{
  "n_layer": 16,
  "d_model": 384,
  "n_kv_head": 6,
  "vocab_size": 8192,
  "bias": "none",
  "init_std_qkv": 0.0316,
  "init_std_o": 0.0392,
  "lr": 0.00828,
  "beta1": 0.95,
  "lr_head": 0.00436,
  "warmup_steps": 92,
  "final_lr_fraction": 0.0,
  "seq_len": 512,
  "doc_mask": true
}
MLP neurons of a small language model. Each row is named by its layer, matrix (gate and up: input weights) and neuron, and shows model dimensions 144-207. Each number is 50 + 12 x the weight over its row's rms, rounded and kept within 0 to 99. A neuron's up and down rows have the sign that makes its largest values positive.
After each neuron's rows, "fires in" lists the words (lower case) most often at its 100 highest values on Wikipedia text that the model never trained on.

L2.gate647:66 57 67 44 49 51 41 59 61 55 61 40 58 65 55 58 59 43 63 63 44 38 50 48 51 42 49 52 70 51 66 21 44 33 47 54 37 50 44 64 63 60 55 61 56 67 67 69 61 44 47 67 42 48 20 45 50 46 70 31 49 65 59 54
L2.up647:51 48 53 39 43 51 39 30 40 48 49 43 61 44 50 35 60 23 45 71 48 35 51 61 59 71 59 56 77 55 52 29 61 52 64 45 40 51 47 50 59 33 55 31 42 52 49 63 38 46 55 41 42 68 54 90 55 44 41 42 51 55 36 65
fires in: "him", "himself", "themselves", "itself", "them", "née"

L2.gate176:73 55 33 36 54 67 57 50 61 51 77 48 60 53 23 39 42 49 49 68 62 55 52 54 52 36 45 56 56 64 53 34 27 53 42 51 44 53 48 64 45 58 44 53 44 47 48 50 63 60 62 57 52 72 51 51 48 43 47 33 47 53 61 50
L2.up176:45 61 18 31 45 54 62 40 70 41 73 75 37 64 38 64 29 44 61 43 65 64 58 56 48 51 43 63 52 44 42 45 51 72 64 47 34 56 47 67 52 53 60 40 46 38 54 50 60 50 51 45 41 39 69 38 67 52 30 66 59 47 64 67
fires in: "to"

L4.gate662:49 58 46 33 60 33 55 47 43 56 47 29 44 75 68 53 54 41 47 57 76 68 64 55 61 55 65 53 43 60 69 38 37 38 46 54 52 54 55 36 58 47 31 53 52 47 41 55 23 42 59 42 53 55 61 42 61 79 37 55 59 57 37 44
L4.up662:52 51 40 58 62 25 50 62 40 55 53 36 54 40 65 67 59 71 45 53 51 51 41 53 30 48 62 58 53 49 42 59 65 49 45 27 37 44 36 53 33 42 37 59 29 46 39 56 52 62 40 62 28 45 50 47 26 53 70 53 57 34 50 51
fires in: "like", "of", "with", "including", "by", "alongside"

L2.gate516:62 75 38 36 55 44 52 49 68 30 62 58 66 58 32 61 25 55 54 53 51 50 60 47 37 40 43 57 44 45 46 22 60 56 55 44 37 59 46 51 32 55 66 61 46 68 68 53 53 53 49 37 64 27 62 42 41 50 26 62 56 64 26 48
L2.up516:70 45 53 23 41 37 46 56 66 46 45 48 30 51 52 41 56 45 40 40 63 45 60 49 43 43 46 42 49 57 59 38 55 44 51 56 45 56 53 42 38 53 55 61 49 54 59 60 37 53 57 42 74 59 57 45 54 47 30 44 64 41 36 56
fires in: "as"

L6.gate244:30 52 53 59 54 84 37 57 51 40 52 10 66 53 54 65 58 48 35 50 47 35 76 37 55 41 42 63 71 53 46 43 60 26 36 35 59 58 43 36 59 60 28 29 42 56 42 49 48 62 60 45 69 59 60 44 55 62 41 63 50 38 47 69
L6.up244:52 55 60 67 68 53 41 34 37 53 49 48 27 43 47 47 59 62 51 78 58 54 74 54 69 41 48 51 46 44 55 41 51 67 52 59 48 39 45 52 49 49 56 43 42 32 26 57 49 58 68 53 52 43 49 67 63 66 67 65 63 31 65 62
fires in: "the", "by", "of", "to", "as", "born"

L5.gate964:50 40 44 53 50 47 42 54 69 31 45 47 62 55 65 58 58 23 29 41 42 40 60 50 56 62 49 62 41 48 43 52 53 49 44 56 40 58 63 43 48 58 35 70 32 44 48 45 44 34 77 45 41 38 65 58 28 45 22 53 38 43 54 66
L5.up964:66 46 36 69 40 39 52 55 50 49 28 43 50 24 62 46 61 33 56 60 50 57 49 71 52 57 63 34 60 47 39 52 49 61 43 80 52 52 68 63 48 40 65 62 61 49 27 48 54 67 41 64 44 46 56 53 49 66 47 38 59 43 39 50
fires in: "to", "from", "into", "of", "through"

L8.gate299:71 40 52 63 60 52 26 55 54 49 41 55 50 50 43 61 46 64 49 56 47 43 59 41 53 57 60 50 44 54 49 50 64 55 56 49 41 31 34 64 48 51 49 40 56 71 41 53 38 70 51 43 48 50 74 67 52 44 83 66 42 47 43 67
L8.up299:58 73 43 82 43 42 35 42 25 50 35 62 55 65 48 49 38 61 53 47 28 48 45 45 39 40 39 33 32 55 53 54 52 37 26 24 69 51 68 56 32 50 44 34 46 53 59 56 40 45 61 40 42 62 57 35 43 27 41 39 50 61 69 48
fires in: "name", "named", "title", "song", "originate"

L2.gate887:15 48 26 41 55 61 34 52 41 44 51 43 64 48 68 58 61 35 42 51 62 59 64 51 39 42 41 56 50 61 32 50 62 59 61 37 35 66 57 50 67 35 56 32 55 43 46 55 57 38 83 36 68 38 55 37 44 56 69 39 38 39 60 24
L2.up887:30 64 68 66 34 57 60 43 34 58 38 82 55 49 59 42 54 46 44 66 34 55 51 43 73 61 60 64 62 41 40 80 43 58 63 52 51 70 47 47 37 53 50 50 48 50 58 72 45 61 72 32 88 57 37 42 47 38 59 49 49 44 54 11
fires in: "from"

L4.gate433:49 43 56 43 49 33 48 57 63 40 48 51 38 50 54 43 39 54 40 59 52 57 47 61 50 41 48 46 64 62 65 50 62 49 38 63 53 58 41 55 51 68 67 70 42 68 15 60 34 42 63 75 52 53 61 58 47 52 43 37 25 61 58 50
L4.up433:58 70 37 56 59 50 48 66 32 64 43 48 46 43 71 43 45 48 60 67 49 31 36 57 32 27 55 34 36 56 48 42 51 51 24 53 64 58 48 63 48 15 29 45 37 40 08 59 43 47 61 69 63 39 54 56 41 54 57 36 51 34 39 38
fires in: "of", "as", "with", "by"

L2.gate813:57 37 59 51 65 54 38 34 36 49 68 29 58 43 71 46 36 53 54 58 33 47 60 54 56 46 50 66 50 50 46 62 64 45 54 45 38 52 64 66 61 44 70 51 41 42 80 69 68 70 37 69 76 52 34 53 64 45 39 22 65 66 57 59
L2.up813:58 45 56 43 47 42 33 69 55 57 49 56 37 26 69 52 43 58 31 40 53 62 52 54 59 40 49 72 52 52 38 45 49 33 78 54 57 58 70 33 76 46 43 47 36 37 51 61 43 66 49 51 61 42 51 69 35 62 33 51 68 42 44 55
fires in: "them", "him", "however", "they", "it", "himself"

L4.gate443:62 56 35 36 52 48 46 44 60 51 64 61 59 26 57 58 52 67 43 47 57 51 63 38 55 52 52 68 74 27 66 43 63 45 33 35 77 41 30 60 34 50 43 40 57 27 73 50 92 54 50 37 59 45 79 32 55 37 64 38 63 46 71 38
L4.up443:54 58 44 40 49 43 65 48 40 34 34 65 44 60 50 46 36 61 51 55 47 58 58 70 66 56 52 60 59 51 31 35 43 61 49 68 46 51 45 73 57 56 41 51 35 53 35 40 65 37 40 81 35 48 54 54 63 39 42 46 44 54 59 51
fires in: "to", "t", "too"

L4.gate952:63 62 61 69 45 73 54 46 61 41 46 26 57 55 66 60 64 35 38 57 46 54 37 73 58 54 29 60 67 62 72 39 67 41 67 34 35 43 51 55 60 54 36 29 58 51 57 51 44 38 70 46 50 53 65 37 66 35 51 63 59 69 56 42
L4.up952:66 56 51 36 38 44 42 42 44 36 41 48 44 53 47 36 32 18 63 60 34 70 33 65 59 41 51 57 33 67 63 35 48 47 58 31 43 74 58 63 40 54 64 45 53 59 39 49 37 38 57 45 44 48 60 44 54 54 61 48 45 28 48 21
fires in: "of", "with", "to", "against"

L4.gate442:62 58 39 32 47 34 50 54 43 40 58 40 59 54 54 53 22 42 58 51 45 49 59 56 34 38 55 25 50 44 47 35 44 56 48 32 43 51 42 53 51 61 61 56 46 62 30 49 60 52 57 59 54 66 69 62 37 48 60 46 37 51 59 44
L4.up442:65 34 48 31 36 65 52 40 57 54 65 55 59 57 50 47 55 55 52 52 64 45 49 44 39 26 20 54 48 60 59 72 53 92 47 14 49 64 56 67 51 46 45 60 70 61 52 68 46 50 63 64 58 34 56 50 49 63 60 63 73 47 72 57
fires in: "of", "from", "to", "after", "since"

L8.gate234:39 51 47 48 43 41 33 60 49 47 62 41 33 60 49 43 44 45 46 61 57 54 52 25 52 36 59 57 55 49 42 42 42 50 31 50 36 68 51 49 34 55 46 72 45 49 59 55 58 81 73 62 67 49 58 80 44 38 29 40 53 55 49 42
L8.up234:46 32 51 46 52 39 55 60 43 65 49 20 74 47 78 43 52 58 59 46 72 56 50 41 60 53 55 48 41 24 36 61 54 58 46 41 39 51 70 65 51 48 64 60 49 59 47 36 60 70 62 50 49 55 61 64 33 58 61 51 53 54 35 44
fires in: "in", "of", "by", "office", "for"

L4.gate432:47 54 32 54 57 52 51 43 57 28 59 74 59 44 32 46 34 51 33 61 35 42 24 49 39 28 70 44 45 31 55 54 46 64 73 39 54 62 32 70 42 41 49 47 69 36 51 36 48 32 50 33 58 76 75 40 53 31 38 46 49 62 60 41
L4.up432:72 55 49 66 46 76 49 68 20 52 65 66 48 42 61 40 07 42 49 46 68 41 41 57 50 33 49 42 53 54 18 38 49 60 53 41 40 09 41 50 38 48 41 45 42 64 51 55 69 46 44 58 43 42 42 69 33 43 65 42 62 46 45 53
fires in: "that", "which"

L5.gate298:39 43 57 66 52 56 44 47 47 45 58 41 69 53 38 50 61 57 32 30 32 55 20 69 54 23 54 50 60 47 34 38 38 60 41 34 36 60 33 34 50 64 53 66 48 44 52 50 20 46 37 56 57 62 51 50 59 63 51 54 36 62 33 37
L5.up298:64 45 67 66 56 49 48 35 23 68 52 44 65 20 75 60 51 68 46 24 58 55 50 38 45 67 30 56 54 54 36 11 51 38 57 31 53 43 57 70 47 61 52 41 38 63 39 39 52 40 44 53 40 50 49 55 53 53 62 63 30 50 62 42
fires in: "the", "s", "year", "following", "that"

L2.gate996:46 56 40 46 77 38 55 40 63 36 66 46 62 28 62 58 25 51 72 58 53 50 40 44 54 47 62 66 56 43 44 54 64 47 63 59 36 63 40 45 48 39 42 33 60 43 65 41 28 40 42 25 52 61 43 60 71 82 74 56 38 72 35 47
L2.up996:53 69 68 44 82 29 60 59 77 36 41 53 70 70 61 64 50 58 49 61 46 63 38 09 49 46 58 13 58 51 31 66 53 59 50 52 42 46 15 33 51 41 39 59 62 41 50 52 35 49 34 47 61 57 49 43 64 58 58 35 51 41 25 44
fires in: "for", "with", "batted", "batting", "coaching"

L4.gate475:49 70 51 35 38 54 47 44 63 61 65 70 50 49 59 54 58 54 42 49 66 87 56 55 46 50 42 68 32 48 56 25 57 46 58 34 26 66 65 46 45 53 57 25 40 48 72 75 73 23 61 57 79 44 69 55 35 42 46 43 49 53 71 53
L4.up475:53 62 31 31 54 50 48 38 88 49 53 49 49 52 46 68 49 35 45 49 56 59 53 50 50 47 45 67 43 60 51 46 36 34 53 44 35 69 58 65 47 48 35 38 55 50 55 61 55 35 44 28 62 74 41 74 39 54 47 36 55 71 41 54
fires in: "as"

L2.gate828:42 40 37 68 42 56 59 40 48 49 58 41 52 44 66 62 59 66 57 48 46 53 59 50 35 13 47 41 40 39 58 59 43 54 39 34 64 31 47 55 49 56 56 34 50 53 60 24 65 35 60 62 48 34 53 32 57 42 54 36 39 68 47 23
L2.up828:46 32 57 56 48 44 73 45 43 65 49 33 43 73 56 53 49 45 75 45 51 32 68 59 35 33 43 41 68 58 46 70 45 62 36 45 62 40 58 58 34 67 43 32 65 54 64 38 61 62 58 68 42 24 39 39 52 46 61 37 55 35 33 41
fires in: "that", "called", "for"

L5.gate644:52 53 21 31 37 41 38 47 76 44 54 63 29 65 59 44 53 40 63 58 48 49 55 78 50 45 21 35 46 34 58 33 46 32 40 48 59 42 64 59 43 43 38 57 48 49 41 57 47 60 41 62 64 62 63 39 50 37 48 43 56 33 49 32
L5.up644:65 65 38 59 46 57 56 32 49 51 55 65 30 73 58 67 78 32 50 49 72 47 49 73 64 53 32 51 59 36 47 67 63 54 60 23 61 59 54 56 40 37 48 54 61 34 38 68 27 39 37 71 48 53 75 55 76 50 49 65 64 40 35 55
fires in: "for", "to", "of", "where", "when", "which"

L2.gate188:40 40 35 35 60 44 84 47 44 39 49 61 45 51 57 33 37 38 40 49 58 49 45 62 38 47 59 38 57 44 63 70 52 49 61 57 41 60 56 44 56 35 50 61 38 41 55 42 39 13 71 37 59 53 45 59 54 69 54 27 52 50 62 32
L2.up188:48 44 12 53 58 49 71 33 64 43 52 65 46 44 54 33 48 45 50 45 49 37 61 47 51 35 41 45 34 56 62 68 39 50 58 50 43 62 50 32 41 48 49 49 59 48 53 42 54 40 75 47 61 49 61 61 54 81 51 62 56 53 34 49
fires in: "from", "of", "served", "to", "preceded"